MLP neurons of a small language model. Each row is named by its layer, matrix (gate and up: input weights; down: output weights) and neuron, and shows model dimensions 0-191. Each number is 500 + 25 x the weight over its row's rms, rounded and kept within 0 to 999. Numbers have three digits each. A neuron's up and down rows have the sign that makes its largest values positive.
Before each neuron's rows, "fires on" lists the tokens most often at its 100 highest values on Wikipedia text that the model never trained on.

fires on: " T", " J", " W", "N", " N", " P"
L6.gate414:508488502519507466486496495473524503465542514536472512508508530524505454486495523485494503517531544444488495534529480495503537488493502448468485492541510508484491514474483528455554534495507506555542489563470489547482457502492496541505492532493531497495521490495517540511517519511506504478462494518495508467530510505578496533451498499482455532496552496480513451550437465479490482506514523548484507553519492493481479435476525472469493511491480512498528497505475527524500490524491523468470480501504528512509486510496493496497526503462490495498506464512447479488530521498518454498
L6.up414:495499491492483464506476474506482502466494495532477486510497509522495456517524501505519465496544513474489517542527489495473537492506513480474512472514521497474484507488492497484528505485520520540543485538502492510485476509484502531526507539528529512502519523499485540492514547496539519480459471459487511479518516510543490530462468478480487537518572471467563494488467465513473477546490525500506514519540482485487493476489529485443493524508451476538523498479485496489488510495489506536502510524541484563485506523492429529525536499467516494471468471510468510494560530521522473519
L6.down414:500502529495514509512542531489466453530465512498498497485481461465447503502492529521519507525461467565510500471495515510540486497524487557531514551460476510508485483491514491526472488486507510453452503447525534445527519479490514484504499496518481475488506520497476502506471516513522471498532513473496476536454471522485538510502507500480518477471440496513497573491514481488525523472468475489481460478475525523510526536509460506560486501494493483493441475496519481479496505493544490456537497488553476488518496504491517490480504517521510467510483505487518495512440466501509511473

fires on: "e", " of", "ble", "ature", "el", "iz"
L2.gate589:513519504516468497522518486508484491493533482499503496491526470490501483514513491509577515493500456560470551520470484508523510485481485505523513520460493499519496528537442523486494475491515514482492461508440549498534490467488477495520525514516573482489534501481516497486505501502456528478454498503516462529481510479489530468486484491511472486486502474467485474538482473519503471487461424486488533504563495524491509460488496495536521503514522519465523471515487478488526519508509497481525530486519479514511495471465492468523474494491501494527545512512452491501489500530514501528
L2.up589:533522508539471514508510523511493476487520498520505480481486473483497506513495513530566518496487522543480507538452479512517541478487471507531519515430511501500495470525453529501486514497471497468501488492476511500504504493509471489517503487483507486500522520530499551488501530503498509449479496483553454535514518542463531465476516471467467512492489512469485470559489480501516455491506455548501509483516516500491493461483519471534508508496502492477503488482488502464488518480470465499475508513474491514506501468485494460522468497523504506547512506519461489482525458521509503551
L2.down589:480483492482537484488465517483507488492466508510509508513515509519472507485500500500410476512501496431536487475543498488488457506534517484492509494534500487537501507469520463501511538507495501529478520505539458490474509527489505516482478512526445462513480475496531472528517476480526478532541516523449544490514500476526510501488530497508523493507477495503514499477514525508490561498520555507474474504476484471499484535513477526493490516509495498548452502487522500543478491551498507494506507497496504500500485535478482545485523483476510499449475465477533535496497496464467529463

fires on: "4", "9", " |", "3", "2", "6"
L4.gate749:488485513524532497530487470491532555459525501502471479514504546506512480500483537512486476508519531480466485475525508474486530465471477474519515523461531514487464516530483528550491499484523514459483510509459535539491485476495515481527470496480451503477489502508487482571518513508507494454504450550499489491515495526502550524504509507482540525497500475465516501501497528502508482473523518483495476449525460516507511441520466480488467518505505448517500468536484518539535524506485454463530472485476466487514540530473464504470468504498508454491491483510478494492472492482503458470
L4.up749:486505448507527463488496461494511584494494486486493478475514520523490456480494509484533465522539503485544452505495499512501519499514543482520518502521516511428516523537507521498500480483495549500472518512492467506517520496506495508476452502522445479486503490503516485488509528542501458522490498527515520533441481519520511478519454520452486465478507505524541481501493503444495472507497511538503505448506504500521495459514481492493504502509498448524477502571491481510517530478497485456491448495501475456543550518508507496519509522503522483541532512490540484477475499496526497471
L4.down749:505527537509514523506565495507491448499488514477507515524488471453466522507529450498480535494493500512454522514489463494483482513473455522488499499503504482540506475492491489487522546509532439501502492479499475455499526515522516521513552485477550499518535518497485512464464465475470511491512528495504537480502492437472462508517541481517481512521505478467504549504500487525501498519517498452466496517468511491485517544499496535509487497493511558476515509463547499487463461482540502583472539484521557548455432466523489500537533499511481534461495502484447502549507545514473483498

fires on: "2", " number", "3", "6", " Love"
L3.gate270:519457519550528465457517475541505502514475472476500483492537503457514516541499503513491490499502506490562508505466516555561485467488488478443546515529517515486477474510509487501458509498534463445503509478477440465474501502481470504516515492515429509477486481496493473547501506521484539511514458496477459489504487491464509485515503536504458446521533547494476519480516523491523484481451454546503497517479523490498485470482501514514533499521512522464491474501514516477468511498529501490505454489473490476491464530498504584513505497544510487500547486472481528502458523492536480510
L3.up270:519485475494516496480503469513496514548494495486505475538502498456542512542498493459538512514551518493540531514461507516540505485489466485469538496526473512514493525523480476534483504485497535449502481486484485471458457539493525514534532510510461500505455497500500491535531510539479529541522482477470479465476484474468479518494502513534490463507484554528493510474506473504481527484513497515453493499489529489493482508483525534502516508490534512463470494500528516463452452509490525523492428519481502487532493531514518485521511525515517481471519496498490524517482502474491473510
L3.down270:451533511490487497499490530506524472488507514498514535476477491526494497466500504484489490480501478525432476501536504501463492514495493522483467513484489518478484529468466503497499554502501469541488469510510569550530506534502473498495474470498545481539477486472503499450511464457515469433510539509523520520505506536482516503509508474518537528509507453456535476522482521462492504475535513455478514494500452505474520505523467500483459516537486472512517506515462495535506516529514458508495561519509480517481499442500471443496525500476487520518452506509515494491526470520485493521

fires on: "9", "6", "8", "5", "7"
L5.gate123:484454537501498455481493508520485514481546491503481502505510517511529543539497549554475521517479474473518511482548511493492528492498491481498525482473496526524503506453485502453473505496514532530510545529445482525513507510483540535501449498487474531514518513486480507490532544513553547468457506499523538494495495457510450492483492482468523467479547485467517472481544538542543511503516527478521513456483505542503485487540515479486478506547521484485507487515533514527511527515551492506524491474562514516509521478533530520524529475503481497496501486533522537487475507504534482516
L5.up123:514509461516523503502501473478479495535502490455530508503477527546522533514506494527530522535517503534517471476502506504554424481492512481551539497510507488511509485503475516481466522501453504491532518521493503498484460474511512435490462489497545470520537479507511491539510485495482496488538504500515550516499456501525456516503519507515479477511520488497441517480449502505482489531517498523473481498499501491490463481514519533529469528510486492524485491509499475488495502484451527467550507494520501482489454446499522499560517500500522498467508499459484505501458506471522520520
L5.down123:482497545470481475499473528483511532493470528546494477456451464467505498484487508520472478486493507485483503516497508482449534500514465507497456504494477511489486524460528507518553490512513473499495476469488515546533535525529504545493493553473477512501474510471451518461489519492486478474469499468481460479483528481443509474484462510508512514489479542517542453497544509486504478479471470474527515516489497494487534508501503489510495493493490483483476492482501509489546504542589485478495476491510524523522527534486520516476486503510456498558511497559545493484481524518466501515

fires on: "1", "-", "en"
L5.gate261:494508477544512501507480526517498475515508494517492512452492544508459509559519502515497513544525488457522487438491539497505519502492495498532502516506516518505513477490473513491506468456460514486493511485496518487522517525457531496489485506485510496501490473479488452517500516505499519504506505492500494505505472502546506501520534488516471509477480502549495551539486524491548559515494476545498510457516459481499482517505484502556479541501524504535496519495484469454473458486502471512486509457505530529486465509509555503529478466517546555566535526531502544525461495513537518516
L5.up261:545475506530467522523511486503504495517534491463478541480507537508544493508465501476514486477467502520500502538489450461443496465521495519504528526516486558500523498505531530475517540456499535476501527514487489476464511489518509491508523526486492506471532492513505501519476447484455526481502488500503499503528508502515479500454513518504463531492478520522496516479512503510450537517488518525528468550499464502494497488515545507535471493476489479509503522489505508462519484461523475484501481499491509513473490509512546502524475521524543523465518464518501524471518496513538537546
L5.down261:466513501438518495484529512511463520493476518511501471529505494542502495467538494547451496493536533505446520563491545510515481524500511485502476481498547462446489507481493496508491500507539528528500478494525498476521465501530522549496511462567505518489471503470530516502487530546536465514475511515485504503477540518542504491477522514510546449478515557495500477535517511469509483421503474489466524487474537516504546500468486522494553465496540502457503509540510488532521525511480481533483487583485519492486506443519485491484524501482512499488530506508479461502516517492497491464

fires on: "=", "-", ":", " |", "|"
L3.gate648:468494517515529530512521492512505525523504548511510499505467482489443510488522510500452536473550513510474508493552476500477508493502509463536493520502553499514487466503532507522474478540515493540473555538464538527494494514519499499522487538503514514519478483504456535523527434519514523502501475499545522514475495550507524536487517490511427521507502519545519491469570477520487497472511522497529477493484467466510461504514510523493516525475492481492556521486507537518513523520489480507510468488459452498526457497518533468510478476494490510517478549485460515501541496496473524476
L3.up648:488483517497523484463441519524510515490529471502456478543494473548518497511521536496482502476510486474480463454492516527490481505502513484475511525484516463515506494502502519465520498510519512483476503465502456509477522465461507464489480470432488531550478527492519490475473520542479519477561484520484471480470492509501445509543497498495479466437493500474461524501479511532501457539507520508513472512491511492461488510510452488515494451522502499493490516464534534472473516508487469512454493472477477520495485493476489531500484443476449507479517480496474532497499516509509533562
L3.down648:502484509538478518531505477506484484520447519513494524467481526506452504485472491526487496520530464540531520536534449458521490484506485476515511469542486531468488532498535472502486488530471471512556537508500543526502497530517514493520509500548496493469544477514501502528483531453522511528488454478513486534502504538557542502483483496519489530531505516540537470506452499473503544490521483482496523488532494490546521524496518489489515555511504470531503482485452526526521495461527532472544472480502522453510502512530515478505478523497534503510461519472545485492541517511510512463

fires on: " of", " that", " to", " for", " on"
L6.gate399:519542545469504539537461530500536480474494507513501500500540508509464490507508492523499496515535534497569470530508502473495473489503500518472512505501507474500460561517489482514475531551483535479510497437464513485468535481497474496437528509496495530507477520550507510517493493493484470481483482486492456478523476486467471481533447516523524472477448503556498497526496476505513502510522507529521525473520447467489483484557515522497488492496486501463526526497482525506482509486504531476492489511482508501478490528498512522525499556498492488477528452439505542487497522481523531459
L6.up399:518515499486509504487481507510513493509510512512487497509483480511505500447538525465511480502508477470548522490515487495495508491497513511498514490505464547501484508502508523461472541506508457537538515503507485541523497491491436490461484511499527485479491466502460476515487498466448476491486461480509479497520484537486473543498495522465475464491473492518480552490488505533495480477506480527469523531488491518480497453487454505504490533501443435471554561471537516531493534515504494463501464542525477544448468473494519516452513499526518496518551504508463459542498497513506485504
L6.down399:478472509543484437507532528496520510505491498500507503491530503555493500519571553448525474521483508474550499518469534497519476513483510521495536549506501576513515510481495532503502528531492494474501523494482513535486479455517516465480491484491534494521526502506498466520493505467485480474543504522478500541519515451510480505516560507469491513505492487507490561497517469503519505522477506519481489522508497512477566485515468475501509547563498453473514516513523505532548485455483497508520458509515507494483521515535510472541501498477472469558491489480462483475533515502522492529

fires on: " of", "ine", " Os", "pa", "ature", "kan"
L2.gate140:511540529519495507470472510483455452480542493482518464461536501455463500454522492512542532491494512494497497587518501494464470496497501503534541540493516489503505478491494465504511446542517497439507507481500525486511495473497525513506509481503518456491476546502478516466493505495501525508468503495527487436492529523499496490493507471482497544489481533457485528520508481496500491551525479514486542505515564526489492497485485501494452504475538497448504466491493489489541495513515511489517494457492482527525486528491466518572516515486474536500485481500464470486516503494497522464
L2.up140:488550533505484513453511493476463462483539490470521496457548498491493508458499512508506524495481507499510479559514498500458491497515489520497519547504515477490491495496486467507556463509512489455472494466485517484516510465483492506496538459505530450490476547522476484451476522496524508503484465504512507439499540534492514526493490499473499522475490517463467505514527460468511492531564467507505561506483571537477490488466490497510468483477539524446492485496495486494542463523490518496535470516496497523540516522478480487520493513485495557512496480491481452485517540510468499452
L2.down140:487498468493518495553467484510542498508469499489462535535396499492514515530476501483493482491509518504501502426504507475533539515483495472502484476511500501545510498523505536515471509474474508487532515482497490489473514530495478521492487516525481554457521468492513508536542506509463497499516547508495511580480474452509459526508482523524492471529527495525504531488489516514499526481469546490503453531515421488497475532487504491513541497522487484542524522465497488509466500504497479489458515485489513470487466498482558513453486475493559480471519495516505521541501497482480474500

fires on: "4", "5", "3", "1", "let", "6"
L5.gate95:501530481501500474492482500508467506534499518496488507502495526474498463521443485497473503511472548463507460492479548496562480513515479465495491519473459509494493504556465508435513501524519518506546518491458505517509470518505476500506496485504501455562528529455465510483493494531481553486486514499472472445500521526472456488428482522477527537474459500547466517527459491507458494528495508504521498484513452523473472481500515519487505494517527498510497482499540533493434495514502524490506481489532483531506489482513463489517485458466503446540488513449500522529505480564511506504
L5.up95:499478468557471525491479429506510496484490512538501472482494518474498459488494449511475496526481535479494485491478502501502474469504517463523448510474466507460515504532511469502510463503529580478511504539509530516521497481506495500474505531468501499484530504477490482507526515529497529501543502502485451512531542486490461491445520511492535490462507534533522510538463458509517456463511505490545501486464510505489484516537517515491538500466493482496467489501464436538542510523481497497524483499526510518483528482490476462520521480476479486480474523457504528515505519511502467477
L5.down95:513451488493541489500505497515483490477524475506518478534492487471505489516524425525520476538543500509493516484533473526503528473493525487490503551541533486489480508487546524474522460529545461529488451523523526540487481478505524476520478518500536472490484474501520435495513494511483480463498511527518537574503513439481477475504535487493506474449493533465491460545540517489525479472517534512507518497510495477502496514496493515498561530483511489514456490470485468537561535525487483483514478506514544519524521508515466487495488529465495527508473511502487485517511450511531492515

fires on: "3", "6", "4", "5"
L5.gate453:523479458509474502465494529510485516491543468538500478484511478498528562490515495513496466467483519517454517490497536529486514485541490470483502508505478476488536532511471524498520481476520536523497489514479507498502455492534492516505522444538500464526536506516459488505500549521504489488498504507506483496549502508521478463465481469490475516542489469465469536514511476509482469525477472517513523520577512492469510479515483484507492498544462539530508497486509509503501510505498499459568510493481534511525495498519494502533470507503527502466501523518463475504477442483475503531
L5.up453:516509499528522516487515475524490560492541507505492480494535500494501532484477505524537492492528550505472510490517515581504536516544476494471555527537495483496535481499497528460490538495527519495490524490453484524520493477507499493480551480530506479493540460499463476517508475484498516524509535475498496512525474493509462479509472472464468494539522516466545478486489452496481484504503483514480504477523499487487459508519488486545467512519465535535496462492507483515484476501498470486517458481508498519482470494552481480544488480508469506457493473499496489489504456501464444531
L5.down453:501505509506483497550466490483488477475474535469489523513432522473472444484523486503491529513526470489523462544501474428514497501466491514530457488462529514501454494455519477505511482531476481500497479505514552498494524513489516495497466531460523507467449527464511533484460503516470491489502471505502511509494502466482518542511520545529536477498527511507486481487493543524549512504502525502519505512469525487511489507469515501493539512462503485492491499516503498481497470511519509529466493521548505479513520555458496503503514518490496482521485506489495499510501537487532511475

fires on: " to", " of", " into", " around", " through", " help"
L9.gate801:480548503482468531538462517468478512484465477484518495511539495488487512492514531515494531520502495501525490525565481479479524576531471519473491523509554489532487504514509500481477515518516512498502498481479492515462541496494515513429490489492490424463453459487489500517532491495485478509472484494526467482542483475464483499527476462482514496515526501550461488519504505527523505499479466505547499503508479540483527457505518516486496486492490527468518517479481476508503511444537520489536480521473531511492519485500519458503502492491503495477508517476480511464450491479494517491
L9.up801:498483539469488539491486493471515473522502508438484500485541482481511456523471497538502481512488518493454491523483468558462490530517492533499508513527506490526507531467524514503539483472518485495531467482488509521479490474512494507497502489453491472489469477513525474522486526497473523491557476516513506456482492515480516533476523493488486500464481524538458559498498488482531461485482461500543544476486478492474566509550512502521499528512483510518524508496506521512544502512516472486489440455442485469462538518502483528494470535531493511515508458478490530495483482516478522488
L9.down801:508461479479529448528532471509509487463490535546479502526448503527514520464484505509466482489449537494493501530503502489499525507492508478499490473507510506479533514495483498523501487520493534531521488476499493548516493516508549474496524494464482515441519481495507466444510550459465492495531500515456480508484447507487492462493485514468512448504498491470485480504509532527514530477529545513495460497526510512500505485471479505506485521481485497493490495472491558502556531505455495532487488500491490519506529484525551534496539492494503502499478519487494486524503465515487501525

fires on: "-", " |", "|"
L4.gate23:521483523490564490493505496497549502525495495488500480500458489516511493507467498466561533500487509520524517461502495501480544531495488469517500474519502505474488476527511521547488524563489469488462507473463476477527468532499536530466488496547468502521481488458497467524557466493507495520487468472544489485506457518519500535476479497473507523506498489539508517520563470516493502468526498510461456464503533526497542523512527471535467476533470508508509514479550483484503510478505523498494478498505475553523504518516517529487490539483497503487517518496507525455489464509527478499
L4.up23:522478514535520473508504490498492496536529519494497497456494524478467490476505498464485528465504480481473482505498516525508517500526516476469516471535498430496507486505562482520512534503507510471468504460469481540465481529467521504521471494491478504539538520515511494496467494516465488484461504458478476491543513536535479497512507516469526474455498488503513499528506469499513461495528480520538475487483559532458484461499468490547499527504525463455484513504517495534449536461476536522492500529540479520518491505501489511533487476470494479506514447489488484465506459548495510478
L4.down23:496491473436480517508488496520482494494494516497483497536509491486491512501497486543529467510495506527525538475493474457485487522479489519529482541472490566514494496490443490480496484491479478505531520562557524463509517479518493449462529484519534486460458448500470532510496489499520509553531490531517527495424453497504532497479485494511549521532496500510460485503469544502504510520472489430489498488522428473521510518491545479468485456514512508513517496495512527512524496496532479481522494473487532477489493514492531474461478537493502516506470555523512543514470552484516495530

fires on: "9", "8", "7"
L2.gate555:512470470464535508475512537498506477500517513486477538495442522526502520502458495492509491557518538508486485494515498510512482523533490500530517491491500512511499542486505483532497509510453512517520516520541482530479490490557517474535497503524520499473521520522513507509485511515513538489475525512516471515445486538507514501551483494457521513498509465503478536505549511508512489468529491533504519451494490488476526525522501485500461483525543521498493530536558486496554520531499507414520529509507526501512461478475492485508498472463489500467479536499481492526492532487521514489
L2.up555:511486450477520476480521475487516513517528485475502517496436490492504491467472512503496480520494529528507512481491503516514510485544498476521529452497495505468527498483488500518519515547470516516517525535455477497477473494527487437538493490506511514484522547495490502528473549512506521488484502512523504531471464513554476482558526496471529477490509475514518539502548514518485451473513467491520536471538526487445546521503485489501485493517554529505490509516537507497512490530538500431589484488502495544530477465520472488512533481497504532505509491466512499509486506483492519453
L2.down555:482553512471487508483488471485517526480528499510530464469503471442532471511546468516459519523451481510523527515483523493446498493539481463535470466489477511439509502517490515497510454491507493485509502532485536505510508499520473508478489534480477527446526456499488509489484492475487478480487530535537482467537523489495464508512478525480489500544495528509548494513491501515494475489488472514520551471524498498453506514525508467489520471510543505484442476478459533475478485482500466493535500464494525527551487462528533508501515519522528538525504462489537482481546550515531522514

fires on: "2", "3", " Air", "4"
L12.gate809:500516500516511504462496527490489434495472526517497504516483495489528509517536501529496485539442494488507478511505525568507493536507490464474489530534524478516471515511485457496483517498483519483493508479483493500463520482474485467528517531470550557519505480547462452499524519481482509505455504485500528475499503465452486483503484512486508482550502505495512489502495484503514495492524505514445463461477498482490474534472504466532537516505504486523459507534518463513500498490551509502504472512479454472486474486488499514474479497507515497491477475491505508518512492524489472480
L12.up809:519488485504504516518464448529483499516516469508499515483518520472474496527520489558472506529461525517475509493508541486542470525532453532505499517531539487505469499543500487491507523456518509497501467488509506493451481510516526494505554519465500501471480560468521475501506448521491484510498444461454495515525497475523523468460518510513491473542504492530530507484472443529489506481536484505461511510447500499495467475501509556506514526504464541489476492496548512473508503464464529494475527488515543524470478481498484493557513504469491490465476520442510482533488486502487492494
L12.down809:488475532491503489501534489485489492444534535488470487525501491479514485512474460480456491506522499502523481534519494516469520487473528489425518497501490536509490517529476486499499460473487548501498508512492516466503462502471487504472457499475510528521450511557521495491488478467503481456528521502502508514484507472450501474564508506483519509500517525533476498509573529488482482453495552504520537487510512484461497521492487522495471502460535522492505502510505488522494489491512492538525487502472515421464510504498472512462449485487490462523498474555460466502473499525478503525

fires on: "0", "6", "1", "7", "8"
L5.gate340:502515519505485484447501497473531510491474464514466482490504511463539503491504504494538467474502489569477499497486468468499474477525466541530516488468523498547499538480495473518448497523520489465480510489467533504491507512500471479467508474502506469476495510534514483467474507480532479489428480501556500483517487510494435514462474504468489542500529492500523450504545476487500493470503483535489532489473495548527476487488505480476504568523491483513531495474464466553522481469505492490520501466487470520493502477504505499514506477471500511490475511509497463480503501519493539488
L5.up340:545502478460492473467501496504487516550515460519501501477474482457509465516471541486548524461522502518518489483522477485502479498533503495479540469514505494521469506549502460556480523505486511472453501482466518540503461513491509479463504471538505529491514457489462548525506518501520455543485454497553499499506480560486462539477483526511501500514523528502469441475526469503491530530533506527514496482501479471480501489488526487502514497487506540511548507505500517505491500485491501530528508507515490494499492458515458488525465514452536479502495527496511467483527494507484526493
L5.down340:513502466508492518554516491524512481489512563504498508536501483525472511519530479523453519487536513431504459513517513489480485509475523485481474519523478486447518489486488536474542446525501471556534491519519506477511544515507509532529506521476514493531494496514504453478552511482478500472523524503444493490476519479525526484512521497511518474475463486469525506520495515517507460504495475495510504551528478478471530492547489510499468477503504490513463517486472506484507518547530522486468508485499534496501534543522494495501474497530448556527527460527500558512489476490476506506

fires on: " the", " to", " of", "2", "3", " Television"
L12.gate47:424508535532512481463467496510548513504486497492498556542447508510488494480511537477532507505487516481515505507503484529525444526530523450523513546497501476501474522497517536500468529524517519504490515477483568482537513483464527528488488479500476525495510493537477529511516457465551446505484536465479509552527517526474525501487462508545524482486491509465496492495542537461486499496469483479512518504514509482497467465523495507501469533478515508485498473499526552524528495517507472529499505509471455475531472450515435486515488492486476475543477482471517460473494522521522521511
L12.up47:462464506534513463479505483502556509506526511504490527517522478497469495460452478475523498497492503502511530553495479540512527480533521480511489495487487510461506499511484481517473466465501496513503480518514505453488498528478521461509537445489472497486521511449492495529474541477526467522507522479488519540508483486468518469501491497483510463533494504480537499464477545472509492525495516498473528497499483509507461493513507533517468556542500500470467451491525484497504495523486474540487453498500505468517526525532485523544511475436498489484513511430531497459491499478494533459
L12.down47:484464487444519473448501569510511555456484488467468485503483479509550490466519464522472493504503505498508500501442511497514512525515479509472509575548464491487503503490481513497504497487522504514510472497506479488522497483472452502485469492493520497521505500547493468479485453477526509561493446472492475495535502479507483508505475456521474518486473484462518522480534506511500552519486503479536493525481534540477492535507464469497498509491534467494528533479551501489506465463466501536461493456502494505502474523479465489517536487578498497548550440513505525490498466532498530488

fires on: " to", " in", " help", " helped"
L6.gate816:531503506489466546508471522503498533478524504480495511482498502500483529512529537500485481496486511504526481505504455474523481528499480507438532505521547550499481510457501537509494538534461530523578539517485518521513501509556449465474495496483545472533474504526490482487491490481500492509505469477475482514548518492483498487476466530485504494471479516507446474503499494505550504484514488561491480466551471520495505491475490451502491533476498504519540496501498511492542487457502514522521493507500530516500517482525498527523499493495512479517525497496468537506453512491519518511
L6.up816:503448532480484541500498502542490499499541515492485497499468550496485529549530487491519479517515524506530490492436487487513484531497538477467530523501464514490505515463511514516547544542472519533520487503513497538529512521496490494478552499569528475486467510487478493498498536487498523527530449505483490467514496505513490483488513559497497469459509492473452505493525544499514508481483475532519507526498466513508514475479516518483521514484499512502519492455522500492535495513473498508522540502494479488491550455516510491496445492476473472507490519511439551479461487459510518471
L6.down816:512487523494500544492486488496494517505542502534495521535555537500484499483494485480481497498514472540521483543507476502490464504495473515467529460528505512482489502461471492478529567550492509534514517527491540499513450506489550485499529516499494518538484518470475457508519529480500481504517451512494507497505463502509509504510460536455485481479490520452513459514503518499525438478477479507513521482474497498482555457497506497475498520552548493516502512513502483507516492495493477480467482496505475484484546492540573530525500551490492486524463489499469550464511482508520513500

fires on: ":", "-"
L3.gate593:477507540548496502514453510511467520476502512524520520470530494464503519489509526524506505510487469458502541532535499480498486445517519473531426503486521476483470526490508555531516505516517498520515534491515468566499510486492520533512454514488481515499509494526500460530504477529522519529493488484540490488495507538516479530482528497506471503519527464523484487528516484493502460479486499496484500490493475536520528513505507527505485540507495544463508452513493493503511482514502470531515484505482539527472480488493493479538491489485505509482516483503516501528517487476483489469
L3.up593:514495499522519554510480498480469507501467488516489518496486484503509494533490477493500481470484498472477483492531518472510488526464466534510470495503508542508470453478475468532496512539501524511495529479515501523547505468501522496487484503524526499561513497484519458467496522506506533462532485568482525570495480493475497500450527453425503466470502505507510529522504495479461490452501544517520505464499489537492431516520498505491481534523534512478501507479510504515502521501500482500474505517497511530477480493494528498447493518546479533513525515527504517498551471496486560551
L3.down593:495497502525493446469531509513499490541543508515520508503524535499529520494472537547471471528511453470522545482535489477503513457506492477501472494477524468444484528534512509492511492509514502474505500514545490572484511513470512519516487505507422483481521484530487507557532459507510530524507479462503473468486506535526514501502500486503525500517543410516489475502495529498491501529501496525486481510530478514547524513537514532510503487490529480477475472498467477497491496493518521506516494504465524495494507488493477500543482515485495498483492494488574510484509502498522480517

fires on: "0", " |", "1", " ", "7", ","
L4.gate61:485508509483537496502535512497492493465493505514517490501486551446497519522496527485543475508499489509487457495522441474504522519459440492494546538533449513472485509465516525503471464523494502524502507454465496510488523507493433518489469536537509473521487514470545511511490502515535462463478510539513491497493483498512469477495502546433487534501521472480496514488545497507484505473515515505525481506504483495511538529487473485535471519464513471516522472461478500483455479509542455473510525516521505492510468459523485524455518475500509484505536499487542518497518495485479520538
L4.up61:488511490491553512494514509515542529518491512465534537479499552454520486489506540516508484505496490491461443472501458452478496545495493434495546518522462508484488513525527489489524492527487479452493499498468477500506480527493489480478483531492532458477476486464560591494452469511494512497490498500496544506499529470512492478507480545501488544473509477522518486472519488507482480514551532473507483457517491484521532507503515515496459499481514487516468520477526506509503484491485499469511483453507513501555487530511469488520492489487520476503524522516509498466521530510484537524
L4.down61:473492500505475498498492462495484496503520470509492460520515450561494499484491455485453526500486517493515551528518535518500506453521532545520483448465505494516501491463459486480487529476513515501517505497515514507519501470521516497512508475493481560502521473547453448473537519487475487542498477470527468513529481480516516542480533441555543451521499521495484473562505494526526485501546464511506520523502476471470478516505486506507529492526514532476491486560495498536534517528500482541496470531494494480443537509519515476485498523521499533490474474513484525514539505493513452445

fires on: "|", " |"
L2.gate182:507469489525492540535469473489517488510497512470481519517525478495491487509533468506504512495511519505510523462501506498470463447477460485505464523519485469485474529493490523508507448491514486524487488513465447517508477475502506481505561476461482451468501536540547529526513547554458535481508477475469486501478527480495474535496511454474527541534522501512503522492536480518461504512516552511489517466493521515513475493510492505503529484457490523523516514505494497486490518504492506491491514491473500472508510484491512486473491495512479528511447495511498455515503425543544485525
L2.up182:518501504522516542515459463483525491493507504487493522501531458495480497526533477500506492499530513503513523481511507512479478457496473488525478510509489487487473537500482516501509463498504487504493492525468458503511472468520495486516548453441489476441462530532526505534513568564469520485519476468483499492507511500470482524520493464488493528527534493531520520473568489522475491508528552507497530455486532504519468473486498494508526487470502541509497522530489515475496525498470515472492534462475503486509510464481478487481510481516491536497471517482501447542504440515535474513
L2.down182:495488496471514491486529522490495467496496512544517503465478544504523482508468513504508516497476488520510490537495485508516527551485521507470533496449490488492512488495500487469493493529511494504481482505533500461510503510491489541503438509517521556555495449451485481472457480454556459498508521520536554506510488504508550449510498530532482477492487507504513523509501536507548459481525475468532512518522490469484523515510526513524494555515495466496464498490524489512511481484513509511525517509487496528479473493499481518544505508502513499509529542458522537484510535467455546478

fires on: "ing", " to", "ho", "mann", "ton", "hon"
L2.gate264:480474458519473511509459456501504501516489488494488494487485549469489468486472487449515505509536516494512485532479485552508504520530474491546474505522522510476483493546428480543491484488514466488489498495464529501474500482480496481493481502468490472498515506495457500546475509507519509485527462514504542487476525507499541495494465523436495517473507470501488502497480488496506528479493504481483527461530494512522516562507459508479507531497466497491520511518525501465519499469533476561542499503480518537522511502487544513523497486497495498489524486501556528469528535476506506502
L2.up264:474470464495479503492449451502525514516473493503478503486535514487500471485474496458516510501538492517497495522495469556489520526485489479544492495544519528479485505506452483543498485479528468513512509507480514487498469494493510488465485503474487465508469497483465518543459508505511532483554481501490526490467496492512537521489472507435492515453513487511510521503505495481507517477515504454484535470519487491513506545485462527495514502508485518499503500479535492503538504489492483549558496498503522560541495530480543520512483513488517499496516505514550518468502515459510519467
L2.down264:505503513444500501521559510509512482471493479479497483530525456534524546530512502543512530474496476494495529473509493482506481497446506514460496505463491500522523540479498511477467522528490546518511502510521485517536480504533490516493526491541525484473487469504545473459529507529499501503474551485487477511536455514519455542502538477527482518516488516514490536524545522492530489506501520529501488540493454513499468441492548479499538481522487502522475521489480487515516457495453502450456529498505474482498517530519504475512489518481489513506522528472448477535476456521490489493